{"init_std_o": 0.0, "init_std_down": 0.0, "optimizer": "muon", "max_seq_len": 512, "dataset": "wikipedia_en"}
MLP neurons of a small language model. Each row is named by its layer, matrix (gate and up: input weights) and neuron, and shows model dimensions 64-127. Each number is 50 + 12 x the weight over its row's rms, rounded and kept within 0 to 99. A neuron's up and down rows have the sign that makes its largest values positive.
After each neuron's rows, "fires on" lists the tokens most often at its 100 highest values on Wikipedia text that the model never trained on.

L5.gate518:39 56 66 58 43 54 42 29 66 32 54 51 50 41 45 48 40 48 57 48 67 35 52 77 51 37 58 72 50 39 58 46 58 53 68 61 52 37 33 59 60 50 47 51 52 73 44 20 57 57 55 57 61 42 46 19 52 35 51 34 45 51 63 46
L5.up518:24 43 70 39 64 69 57 42 51 38 44 57 68 57 26 49 50 33 48 72 41 48 55 41 66 71 51 35 59 31 51 57 44 51 43 57 50 49 44 49 39 56 59 34 55 66 48 38 31 40 45 57 44 66 59 66 54 57 37 58 39 56 50 73
fires on: "a", "ia", "land", "an", "ton", "ut"

L5.gate678:37 61 41 32 54 47 70 38 52 79 30 35 61 51 50 43 55 30 49 68 39 56 51 46 38 64 72 55 58 38 45 45 75 55 53 53 56 42 45 45 64 70 56 27 63 49 50 57 46 59 55 36 49 43 34 47 40 57 71 43 41 60 52 52
L5.up678:58 32 45 44 46 65 41 79 40 58 39 35 50 51 49 36 32 45 52 35 55 68 61 30 58 46 80 43 52 52 63 66 62 41 57 64 62 56 52 44 32 38 63 54 27 61 40 50 50 58 56 67 39 70 51 40 51 67 49 58 44 65 36 61
fires on: "\n\n", ")\n\n", "en"

L5.gate527:38 46 53 49 46 60 47 55 32 44 66 45 64 18 33 50 60 45 50 30 62 73 43 51 39 48 25 67 41 28 45 69 24 46 49 54 66 52 34 54 54 47 59 61 46 44 54 53 50 58 49 34 55 43 53 31 45 65 48 45 56 50 56 34
L5.up527:59 27 29 54 63 51 46 36 50 58 48 61 57 40 43 39 37 54 61 44 44 52 48 31 46 30 34 64 57 50 29 79 37 55 56 47 58 60 64 48 50 40 35 47 59 38 50 48 71 43 51 53 57 38 36 46 58 55 43 45 52 37 67 41
fires on: " N", " An", " P", " T", "s"

L5.gate387:60 41 68 58 30 56 53 51 55 64 54 25 29 47 61 44 67 70 55 51 41 48 51 61 34 47 60 67 14 69 51 55 53 45 46 75 64 57 41 42 65 63 68 57 31 60 60 34 51 60 20 27 45 58 62 36 50 33 59 54 61 47 56 62
L5.up387:54 58 38 46 53 30 54 38 38 52 42 60 51 24 63 32 46 41 56 51 70 18 43 44 39 51 62 41 54 56 50 38 51 40 53 71 45 78 60 53 47 43 55 59 67 43 43 60 58 41 24 69 23 51 40 69 64 33 50 45 70 48 18 80
fires on: " B", " b", "B", "b", "igh", " sub"

L5.gate130:74 68 43 45 51 53 63 54 61 48 54 61 52 63 32 70 61 42 45 61 51 65 34 46 61 50 57 29 43 46 53 51 48 57 57 39 31 52 36 55 51 51 57 52 42 60 56 51 45 42 53 67 52 56 68 40 65 56 67 27 41 49 41 43
L5.up130:69 48 46 67 33 48 52 59 64 57 59 43 46 36 49 47 72 49 57 46 52 54 55 56 33 58 53 53 52 38 66 40 56 61 71 35 55 47 50 45 55 63 67 52 60 49 52 65 34 61 39 66 47 60 51 51 57 38 65 32 58 39 40 57
fires on: " ", "il", ":", "pp", "ip", "st"

L5.gate572:46 38 46 52 41 39 52 42 59 53 45 42 47 57 54 36 43 55 52 54 64 64 52 31 61 50 55 49 35 52 63 41 74 34 46 54 43 38 56 30 52 59 60 48 53 39 44 72 56 52 59 69 42 28 74 34 58 67 36 56 60 56 53 52
L5.up572:59 39 38 54 52 51 40 39 84 57 64 30 42 48 34 33 51 62 57 59 46 56 75 54 43 45 49 52 38 63 15 63 49 38 46 54 37 51 37 53 61 62 55 44 51 35 44 33 43 42 21 41 37 65 77 56 42 70 36 52 48 48 29 65
fires on: "in", "en", "an", "i", "ran"

L5.gate508:63 44 45 55 52 44 37 57 60 36 54 49 52 46 50 39 69 38 57 39 66 59 65 41 51 44 70 47 66 45 32 47 43 52 57 47 38 34 42 63 55 45 60 63 67 33 39 60 34 47 53 47 68 34 65 51 45 36 58 48 43 47 30 38
L5.up508:62 64 62 40 55 47 50 52 68 30 24 46 48 46 59 17 45 51 42 42 62 68 50 40 30 44 57 51 55 58 34 47 40 66 50 65 60 42 38 62 25 54 51 44 52 62 41 65 54 29 53 46 49 50 44 49 22 50 55 31 61 34 41 60
fires on: "ong", "her", "ub", "bum", "and", "any"

L5.gate591:55 64 54 38 40 47 44 37 65 49 54 33 54 32 54 60 52 33 43 39 63 51 46 39 42 50 45 35 58 38 40 57 54 62 45 57 66 57 43 42 53 48 51 46 57 60 52 48 53 48 60 51 39 38 17 72 74 48 27 51 58 49 70 59
L5.up591:57 26 27 57 38 37 64 51 53 50 69 38 59 62 43 47 58 61 71 64 51 59 69 44 43 46 48 57 29 63 76 40 72 66 55 61 64 65 48 49 46 55 54 54 45 45 61 74 49 52 47 42 51 39 46 34 33 61 34 56 49 34 54 33
fires on: "od", "b", "ag", "og", "ac"

L5.gate297:49 62 52 28 41 33 52 30 68 57 68 35 54 45 59 65 51 37 36 35 44 47 29 76 58 50 36 34 47 52 35 34 43 40 50 25 39 41 35 50 63 52 22 41 64 42 61 40 40 34 38 50 50 65 56 31 38 45 50 49 39 54 40 51
L5.up297:65 59 55 50 52 58 27 60 42 42 57 39 55 30 58 29 74 41 57 51 56 52 39 54 48 53 43 50 53 32 46 37 50 31 47 45 74 50 58 49 38 52 35 48 48 51 62 71 49 42 43 54 58 56 49 44 32 52 46 59 41 50 57 40
fires on: " ", "o", " R", " H", " No"

L5.gate61:69 65 59 46 54 57 57 64 59 79 43 46 56 50 63 81 68 45 56 47 46 48 68 51 51 28 46 69 49 63 32 62 67 40 70 58 62 42 57 40 43 52 37 75 31 44 50 46 71 57 62 53 64 33 51 55 31 44 49 69 54 35 39 67
L5.up61:59 52 71 32 74 60 52 42 73 55 42 63 30 56 50 53 99 46 50 35 22 23 56 56 48 22 60 44 43 64 31 37 48 35 67 47 65 57 62 46 66 42 49 49 52 43 60 62 55 61 62 65 71 41 51 57 44 49 43 56 38 52 42 67
fires on: "en", "is", "ric", "and"

L5.gate558:58 54 42 37 45 66 26 78 55 84 37 37 41 38 48 27 52 37 30 47 55 65 36 54 64 63 45 41 29 49 57 48 48 49 59 55 37 66 39 68 46 41 65 42 61 57 51 39 52 78 65 61 66 33 57 44 46 67 48 61 50 55 72 23
L5.up558:53 37 40 41 43 55 39 79 60 60 46 30 59 55 64 55 41 70 29 42 45 62 64 40 67 55 47 62 39 11 28 40 49 63 49 42 29 31 45 61 32 45 36 48 46 60 58 55 44 61 58 60 72 77 58 41 45 53 67 75 44 61 44 33
fires on: " A", " C", " c"

L5.gate684:61 42 58 64 62 55 61 51 36 27 67 43 39 44 65 52 37 31 56 48 43 47 42 40 48 57 52 48 70 57 56 47 41 42 56 47 65 51 42 54 44 53 30 49 51 58 57 56 48 50 47 28 56 63 33 65 46 47 71 44 38 50 60 42
L5.up684:93 53 49 37 54 57 47 60 44 43 60 46 31 40 44 61 66 42 57 43 46 49 74 65 74 57 58 29 38 52 57 52 64 30 37 54 59 61 46 49 51 52 60 42 35 44 71 37 41 62 48 51 44 39 41 70 61 25 51 61 61 39 56 38
fires on: " to", "or", " |"

L5.gate142:45 49 48 48 42 47 46 49 40 40 34 41 77 65 38 36 32 39 55 54 70 47 59 50 44 59 67 48 46 52 56 42 27 37 77 23 53 47 30 58 64 31 41 74 53 64 66 55 66 66 51 35 59 47 47 54 51 29 59 39 71 51 34 49
L5.up142:38 43 54 37 18 58 36 34 75 43 45 51 38 44 42 57 44 71 55 54 52 56 47 58 48 51 46 47 33 34 62 60 63 50 21 32 59 58 51 59 47 57 65 56 61 54 29 52 42 47 42 38 64 39 46 33 52 47 52 52 51 68 57 55
fires on: " comp", "un", " app", "i", "ik"

L5.gate194:59 57 57 57 36 39 40 81 80 35 68 45 42 65 38 39 29 32 58 59 42 50 63 45 54 36 66 27 42 36 32 64 48 35 42 59 54 50 40 45 47 44 64 52 58 48 66 62 32 38 86 28 68 51 59 44 49 45 71 84 49 61 60 34
L5.up194:51 47 41 33 42 45 24 39 54 69 61 35 32 60 72 53 45 50 31 52 57 41 35 56 50 85 58 41 50 31 46 37 63 54 55 44 58 47 49 58 64 51 65 54 56 57 45 49 38 50 44 37 46 61 72 68 52 60 48 45 52 54 68 56
fires on: " over", "se", " an", "an", " under", "ame"

L5.gate192:58 55 54 26 56 06 58 41 50 64 38 70 36 54 60 44 73 46 61 48 43 30 34 24 57 42 58 43 57 49 59 57 36 39 52 59 67 40 41 63 37 61 53 60 38 57 71 59 50 47 59 64 34 69 48 72 54 47 60 32 53 50 47 63
L5.up192:65 54 40 55 62 44 51 37 59 74 57 54 41 43 62 60 47 51 55 81 32 52 43 46 42 80 26 56 57 55 34 59 39 39 36 33 57 57 50 32 36 59 45 30 45 32 38 41 75 34 60 52 48 32 46 28 47 43 34 43 41 67 37 55
fires on: "en", "ation", "om", "ial", "ank", "ign"

L5.gate326:58 49 49 19 59 43 42 46 68 54 28 62 38 63 62 25 56 53 32 53 61 50 36 30 60 68 47 39 57 48 56 43 60 40 54 42 54 81 55 75 59 60 62 56 59 57 49 37 49 60 43 69 62 23 36 66 38 45 67 53 56 36 42 53
L5.up326:52 57 48 60 68 43 59 46 51 65 64 59 64 52 69 67 49 63 56 58 27 51 50 33 69 48 65 54 28 51 51 37 37 49 67 45 60 52 58 52 34 80 35 45 62 51 51 47 52 60 47 47 51 50 54 64 52 58 39 43 31 71 50 32
fires on: ",", " that", "m", "im", "v"

L5.gate279:64 51 37 56 45 52 72 65 54 48 54 39 41 49 51 49 29 29 52 52 59 61 32 53 56 72 50 46 38 65 54 50 61 37 60 44 61 26 48 57 62 40 64 66 18 49 48 63 47 30 57 25 67 54 52 87 45 73 33 38 39 59 62 76
L5.up279:45 35 43 59 51 40 47 40 54 29 39 31 27 34 44 40 53 44 52 54 44 34 18 45 48 41 52 54 39 66 41 41 67 40 36 41 68 53 54 52 36 35 53 60 60 62 40 36 43 47 48 52 28 49 54 47 35 56 41 46 45 51 41 60
fires on: " th", " Y", "th", "ge", " I"

L5.gate152:75 64 41 47 44 55 54 35 64 47 54 66 41 45 21 68 55 58 39 40 45 46 48 66 49 56 85 46 46 29 52 37 39 49 45 61 42 60 62 38 52 63 21 55 35 55 48 41 53 52 25 35 38 53 74 40 44 41 48 76 39 41 61 56
L5.up152:65 43 55 58 56 47 53 46 38 62 39 58 31 55 37 52 66 67 70 48 37 55 30 51 38 57 46 53 37 54 50 57 29 31 33 61 31 52 36 51 56 51 43 41 61 55 48 62 54 41 34 38 29 60 49 43 48 59 46 58 49 49 38 36
fires on: " and", "p", " he", " had", " has"

L5.gate143:71 57 77 60 43 51 34 31 57 32 56 52 53 36 51 49 44 48 35 74 43 53 58 62 56 45 41 65 50 65 44 51 55 38 37 56 53 56 95 54 41 72 51 46 31 54 52 42 44 62 64 26 52 44 52 63 35 51 42 52 39 49 48 38
L5.up143:56 45 59 64 57 59 58 44 51 35 57 72 59 35 57 44 53 73 46 44 45 37 53 50 54 67 58 66 41 49 57 57 75 46 43 46 38 50 73 35 19 53 53 47 51 41 40 39 58 41 42 43 40 48 53 39 34 46 65 64 48 63 86 48
fires on: "he", "ro", "che", "e"

L5.gate463:55 63 47 51 50 66 50 50 48 68 55 62 68 41 53 61 54 50 44 81 51 54 52 60 41 33 34 31 36 57 31 39 66 54 47 51 61 47 53 70 61 41 69 64 48 47 62 40 42 23 56 20 39 51 65 52 53 44 48 66 55 39 55 60
L5.up463:56 68 59 34 49 21 46 48 42 58 32 68 53 33 63 57 51 63 65 66 56 42 55 33 42 53 42 31 56 44 68 41 49 51 40 42 59 32 44 41 59 50 51 46 47 44 54 78 48 52 54 58 71 55 40 76 38 74 49 51 28 58 43 58
fires on: "al", "'s", "ational", "ts", "an", "ic"

L5.gate657:48 64 64 42 35 36 59 40 33 27 31 52 64 39 52 38 48 50 39 44 52 62 53 41 66 79 40 37 40 40 49 64 36 43 34 52 62 41 39 59 66 63 59 45 56 46 50 62 52 41 54 39 52 58 45 57 53 49 43 52 55 54 26 52
L5.up657:36 34 69 34 42 45 36 51 44 46 56 35 57 50 49 37 60 59 38 46 43 49 55 58 42 61 31 44 64 65 56 45 54 37 23 57 35 36 59 43 64 58 64 29 54 58 55 45 45 74 46 60 52 60 40 59 31 57 47 33 48 55 40 66
fires on: "ing", "ball", "ail", "igh", "ation", "ision"

L5.gate467:55 60 44 38 68 37 53 34 60 53 57 38 49 62 49 61 58 65 54 48 51 66 59 60 47 32 68 27 56 59 45 75 48 51 60 59 43 53 38 24 62 29 41 39 45 52 55 52 34 44 45 46 58 54 76 26 58 61 41 45 50 55 64 40
L5.up467:50 60 49 46 42 39 58 47 58 55 47 48 59 24 91 67 49 44 52 36 26 56 60 61 63 50 53 75 50 50 41 48 51 47 46 39 74 30 37 29 69 37 40 62 70 44 82 43 45 40 47 45 49 49 65 60 57 40 72 45 35 42 73 48
fires on: " m", "uss", "0", "s", "is", " s"

L5.gate230:61 56 44 52 64 35 42 74 43 60 53 62 35 59 33 47 52 23 62 52 50 68 62 56 63 28 31 46 52 50 39 68 48 43 42 39 55 57 65 50 41 27 46 51 49 21 40 41 53 57 37 62 56 51 61 34 56 64 25 34 59 39 72 45
L5.up230:47 43 50 53 50 58 66 52 53 47 55 52 77 42 34 53 55 39 85 41 60 53 49 43 58 47 67 58 43 50 36 40 69 55 46 46 44 62 58 42 44 56 62 32 29 50 74 46 32 50 44 38 71 57 46 65 61 76 34 33 61 54 52 54
fires on: " h", "el", "er", "ell", "ess"

L5.gate617:57 67 40 57 65 33 38 42 52 77 52 57 54 41 45 53 48 16 48 49 38 60 34 44 28 52 31 48 50 63 34 23 51 55 51 75 38 48 31 54 32 51 48 51 56 47 27 46 32 40 50 72 37 53 53 27 51 64 55 63 65 51 56 36
L5.up617:46 43 36 34 51 38 56 46 62 39 65 49 44 48 51 22 43 26 52 56 63 42 51 32 56 61 46 26 47 54 39 53 32 39 65 50 53 46 58 60 51 51 67 69 56 55 38 29 54 36 35 62 56 31 55 52 33 27 52 70 64 41 62 34
fires on: "o", "ec", "it", "and", "op"

L5.gate424:45 66 37 45 38 56 32 46 63 43 56 23 34 41 42 60 47 21 49 52 55 52 61 37 55 57 63 23 26 30 31 71 34 47 52 61 70 37 31 61 59 35 45 54 31 60 64 50 59 37 49 53 55 67 51 55 41 52 58 34 40 70 48 58
L5.up424:52 39 53 52 53 49 48 52 53 46 52 54 47 45 35 75 51 41 28 43 60 37 35 54 62 46 58 46 46 43 59 65 63 32 56 50 55 41 46 51 41 55 43 61 44 37 57 53 58 77 45 46 71 58 41 43 40 76 72 39 41 36 64 55
fires on: "is", "iz", "e", "iv"

L5.gate267:68 39 38 45 44 70 49 50 33 46 33 50 71 54 47 51 50 38 32 31 41 72 30 51 49 61 50 38 65 56 69 74 49 44 49 45 50 33 72 70 32 47 51 52 57 44 64 54 53 50 54 54 46 32 58 51 59 64 47 64 72 59 56 53
L5.up267:67 57 18 35 55 46 49 70 31 42 42 53 41 52 58 52 49 22 75 46 47 62 62 49 42 63 33 32 59 34 44 51 85 45 82 47 49 23 41 46 48 41 40 48 46 46 58 52 57 62 55 65 50 63 62 64 50 72 48 59 27 47 61 62
fires on: "ec", "us", "is", "ir", "'", "os"

L5.gate225:49 66 59 58 36 53 56 60 33 53 46 49 70 52 36 34 33 40 47 36 47 40 44 44 65 40 35 47 59 51 54 52 63 48 43 21 40 57 41 52 39 64 26 65 38 60 48 58 34 47 33 60 77 38 45 42 48 48 57 51 60 66 68 29
L5.up225:69 55 39 52 51 57 64 70 53 10 57 59 59 50 49 75 41 54 57 43 39 46 36 51 49 39 45 43 26 41 65 52 47 47 55 63 40 52 50 52 46 44 24 70 54 59 45 50 53 61 51 52 68 32 38 56 41 35 43 55 58 58 57 41
fires on: " cl", "j", " j", " res", "R"

L5.gate695:46 32 40 53 54 59 45 68 37 47 56 27 36 39 33 60 70 28 32 60 46 47 14 60 37 52 63 26 40 41 65 55 60 55 43 36 70 57 58 51 59 60 51 59 62 46 71 51 53 41 63 36 50 63 56 49 65 57 42 52 54 58 50 50
L5.up695:44 41 48 27 54 42 54 53 51 46 43 47 37 33 68 54 50 58 33 33 64 47 42 42 41 67 47 26 54 62 35 74 54 51 62 44 46 66 54 60 62 60 60 67 34 52 49 19 53 43 50 50 37 69 41 53 62 56 47 66 68 34 46 55
fires on: "f", "p", "ie", "ch", "te", "ab"

L5.gate28:65 64 45 39 59 40 53 67 57 66 65 47 44 56 33 69 60 53 70 43 57 56 53 60 73 56 42 43 44 45 44 58 59 54 38 55 64 45 42 40 41 46 53 53 59 55 42 69 52 48 43 76 40 48 51 51 59 53 51 45 68 40 59 50
L5.up28:61 74 57 47 49 30 59 39 55 25 66 50 62 53 57 81 54 47 53 62 45 55 55 46 69 58 22 52 56 35 36 50 40 66 29 47 63 67 51 40 56 61 66 43 56 44 30 57 60 20 49 45 43 64 50 45 43 45 45 56 41 15 44 48
fires on: " to", ":", "es", " ", "id", "r"

L5.gate275:45 35 52 30 49 25 38 44 55 56 55 26 55 34 61 57 34 33 54 46 56 56 72 50 80 51 42 51 23 45 25 37 61 52 42 45 25 45 59 49 53 48 55 62 81 57 51 41 38 53 54 41 33 30 45 64 27 40 34 59 35 55 30 46
L5.up275:38 36 47 20 52 52 60 61 34 48 57 39 36 51 55 62 50 39 52 21 38 42 50 22 49 47 36 36 40 57 34 44 43 43 36 59 49 49 40 52 65 61 48 36 56 51 59 52 46 85 58 50 62 48 63 31 30 53 39 46 63 51 59 44
fires on: "id", "is", "ell", "s", "ly", "l"

L5.gate667:60 47 34 56 19 35 45 43 69 49 44 43 30 64 51 52 45 48 69 36 37 52 47 49 44 51 54 43 46 39 39 49 48 24 52 62 41 44 53 33 45 40 68 55 40 29 63 68 23 60 49 70 36 39 45 51 60 54 59 49 59 42 60 31
L5.up667:54 46 40 48 64 59 33 36 63 32 53 42 40 52 42 60 71 22 48 41 44 63 67 44 52 55 55 54 47 53 33 64 35 33 63 21 37 49 26 53 51 51 58 34 30 43 40 69 47 63 49 38 42 40 48 75 39 62 55 31 48 62 57 55
fires on: "s", "ens", "os", "us", "n", "a"

L5.gate390:54 46 50 68 45 46 47 47 74 58 50 45 68 51 61 43 71 73 38 31 41 39 36 42 64 43 46 39 64 65 38 56 42 51 32 50 58 71 45 57 41 53 53 51 32 34 49 18 48 59 40 59 64 39 70 52 32 55 45 48 53 57 63 57
L5.up390:61 50 65 42 49 35 34 37 52 31 55 33 35 68 49 55 54 44 27 56 36 57 42 67 35 41 43 31 52 46 42 27 43 60 52 42 40 67 58 61 65 45 41 47 25 68 47 37 59 54 79 57 34 55 65 45 48 42 62 65 52 62 37 46
fires on: "d", "or", "ss", "ip", "u", "k"

L5.gate590:59 63 48 37 81 49 45 54 72 32 50 40 43 46 49 25 21 40 59 58 54 66 51 55 80 36 69 47 38 46 54 44 63 61 49 56 82 44 37 63 56 57 55 43 35 50 47 25 52 63 53 55 55 53 71 48 55 56 58 40 53 54 50 65
L5.up590:63 59 38 39 70 69 34 68 51 82 45 48 42 51 44 33 52 61 58 62 51 66 66 37 63 34 48 39 55 49 38 64 52 54 63 60 56 84 55 53 64 50 50 69 58 53 54 53 47 48 33 55 49 41 62 55 57 49 53 46 48 55 53 39
fires on: ",", " S", " F", "m", ".", " T"

L5.gate312:54 54 70 57 57 49 57 56 65 37 62 52 51 47 55 50 61 36 64 57 43 47 52 41 53 44 16 46 39 65 60 49 42 29 62 57 58 36 52 49 54 56 53 50 40 61 78 52 70 52 38 18 45 73 53 45 42 42 40 54 65 33 64 59
L5.up312:45 25 42 58 46 54 43 67 45 62 54 48 52 58 52 49 48 57 24 48 68 42 66 60 55 49 42 72 32 59 59 61 25 54 55 39 79 39 46 53 41 62 36 58 50 40 66 34 48 50 46 37 33 50 61 36 53 54 49 69 58 28 52 48
fires on: " f", "ain", " to", " n"

L5.gate178:78 55 50 43 48 46 41 46 47 29 38 46 64 33 36 47 60 42 45 64 40 52 67 31 48 62 55 55 34 40 58 39 48 48 65 84 59 45 46 52 41 72 48 60 48 54 58 53 54 54 74 38 39 33 77 30 32 66 46 70 53 42 57 72
L5.up178:41 78 50 51 61 37 50 62 62 30 68 34 35 53 31 66 61 51 31 57 52 27 63 51 13 54 40 55 54 55 54 15 53 45 67 80 67 54 34 65 67 75 56 73 58 49 54 47 33 80 52 62 47 31 68 53 46 71 60 63 57 37 61 45
fires on: ".\n\n", "\n\n"

L5.gate243:45 48 53 55 29 44 57 44 60 63 44 48 60 27 63 51 55 44 34 59 56 41 49 54 53 46 56 55 61 41 44 57 71 55 57 52 42 59 47 39 50 58 67 61 28 48 57 43 43 59 46 55 59 23 64 92 61 61 43 69 35 61 51 76
L5.up243:37 39 60 52 53 56 27 66 54 87 44 25 50 45 54 59 45 53 59 56 59 50 57 55 39 43 52 51 75 48 43 51 56 47 47 63 28 56 32 40 56 36 51 42 30 49 52 42 54 42 60 47 50 24 47 66 55 43 67 58 65 60 43 84
fires on: "ish", "k", "i", "en", "and", "t"

L5.gate55:63 37 47 31 40 52 64 47 23 39 53 62 54 46 34 47 48 56 37 51 56 58 62 40 40 50 39 64 43 48 70 59 33 51 36 58 56 48 54 43 33 48 58 50 64 35 60 31 45 53 31 33 35 70 44 56 42 65 54 71 66 59 36 27
L5.up55:53 51 37 45 48 34 58 60 46 63 65 33 66 50 45 54 69 53 70 52 47 38 63 69 34 30 45 55 58 58 69 52 35 27 44 40 76 63 74 38 54 65 41 42 28 33 64 54 41 45 49 55 55 62 58 23 75 42 63 72 54 64 39 54
fires on: "n", "est", "ed", " rele", " l", "un"

L5.gate165:57 72 52 69 52 34 68 43 51 48 42 47 51 62 21 53 40 19 51 37 47 49 71 39 41 46 31 53 72 48 47 36 31 32 44 52 50 46 57 55 25 42 54 56 62 40 60 63 32 44 54 45 42 58 57 52 59 49 45 59 59 47 33 47
L5.up165:25 66 34 58 62 50 54 54 37 41 49 54 39 49 39 42 56 53 62 41 34 49 61 46 30 42 46 52 46 71 38 71 27 41 45 39 50 58 51 54 46 31 38 45 54 45 34 60 40 51 23 24 59 52 35 36 41 35 39 59 51 51 61 52
fires on: " he", " s", " cl"

L5.gate579:53 44 43 62 44 35 42 49 40 47 60 45 43 47 45 73 48 49 63 52 47 48 64 65 45 65 56 70 75 42 38 34 42 46 53 57 94 42 60 75 45 64 69 57 54 41 52 36 36 53 41 65 42 45 33 50 53 39 58 41 50 49 45 46
L5.up579:47 44 32 59 61 44 47 53 55 54 40 31 59 50 68 50 52 73 70 49 56 34 37 36 31 39 33 47 42 40 39 59 68 41 55 44 39 36 48 75 28 55 53 43 32 65 43 31 78 50 50 66 51 46 39 56 50 45 39 51 39 55 62 45
fires on: ",", " and", "al", "her", "ot"

L5.gate650:64 38 55 49 36 73 57 53 73 57 51 39 28 45 35 41 64 42 56 51 56 71 63 52 42 64 58 46 53 36 60 56 61 17 33 63 50 62 60 50 61 78 60 44 35 22 55 36 36 58 37 46 52 76 54 63 28 45 32 68 56 54 47 43
L5.up650:15 60 54 28 52 42 38 45 47 60 68 59 65 36 56 48 28 58 54 54 49 40 56 67 46 35 40 37 39 56 76 57 41 42 47 48 45 42 69 60 47 48 52 70 40 52 42 21 70 57 45 58 33 35 54 29 59 35 67 46 46 70 52 50
fires on: " he", "ve", "O", "t", "A"

L5.gate138:40 46 50 70 37 61 58 45 62 47 71 64 55 50 50 39 55 50 60 52 68 75 69 58 42 55 46 62 73 46 60 44 57 52 54 58 55 47 53 71 48 37 50 50 41 41 35 46 25 29 46 47 27 58 44 51 58 38 65 69 27 60 41 37
L5.up138:39 52 42 58 54 43 56 32 30 33 53 63 54 54 59 47 51 51 56 42 39 63 54 50 47 32 54 36 45 54 53 57 46 47 50 42 40 55 56 43 42 29 45 55 53 33 62 64 56 67 60 53 62 46 47 61 54 56 54 53 50 08 53 43
fires on: "ce", "u", "e", "le", "o"

L5.gate185:58 38 50 45 69 56 61 49 36 75 48 38 48 45 40 43 48 25 30 54 45 51 44 56 38 67 47 58 40 58 35 35 56 64 52 46 48 57 47 46 53 46 61 69 42 67 50 52 60 63 49 68 36 47 45 45 45 59 46 61 12 36 62 70
L5.up185:52 46 19 53 70 57 30 50 53 47 48 40 61 60 61 77 29 50 83 44 49 28 59 28 71 44 40 36 56 41 48 61 47 52 34 52 52 60 64 49 17 40 41 47 36 79 50 58 55 72 35 70 48 49 38 57 29 52 53 43 48 61 50 47
fires on: " W", " C", " M", "ro", "er"

L5.gate526:44 41 62 70 52 41 41 46 56 67 69 63 61 58 67 47 71 46 61 48 32 57 61 64 59 27 62 45 51 53 64 47 43 45 38 61 55 25 44 43 46 49 45 32 36 39 67 25 43 53 49 29 54 45 44 53 46 81 40 63 46 45 48 49
L5.up526:26 75 57 56 42 42 43 52 40 59 16 38 40 67 74 34 59 42 60 40 44 33 40 56 41 60 75 65 49 40 41 48 56 49 32 53 59 37 48 56 65 38 55 30 45 55 54 58 42 69 52 60 83 74 44 55 52 36 56 61 29 44 57 63
fires on: "e", "qu", "re", " t", "u"

L5.gate459:67 53 32 52 49 42 49 60 40 46 49 53 34 46 72 70 28 56 58 27 48 62 59 38 56 58 46 48 58 70 39 39 30 16 35 43 40 52 60 53 67 40 51 44 61 59 73 34 61 71 61 36 53 33 21 18 26 28 63 59 23 84 61 48
L5.up459:46 52 49 59 30 40 62 45 39 45 54 58 44 57 38 42 82 42 40 41 50 42 69 43 65 66 34 50 55 47 38 69 54 45 61 68 45 52 27 65 40 76 46 44 57 48 63 50 61 41 50 62 70 65 56 58 49 54 52 55 40 58 55 43
fires on: "s", "ff", "es", "x", "is"

L5.gate323:45 42 64 76 57 46 54 51 49 58 45 49 39 49 56 42 46 70 68 37 71 76 48 57 46 56 50 53 51 35 53 41 57 52 46 46 52 29 59 56 49 28 61 59 37 67 63 56 54 54 43 54 45 41 47 52 63 66 54 62 39 59 45 60
L5.up323:75 51 41 69 25 33 43 43 55 54 64 44 56 39 50 18 61 74 26 45 57 59 56 46 40 17 54 55 62 50 54 58 45 63 62 37 47 68 51 50 60 67 61 57 54 69 42 54 53 45 30 56 59 34 61 50 40 44 80 53 58 55 66 87
fires on: "19", "i", "18", "t"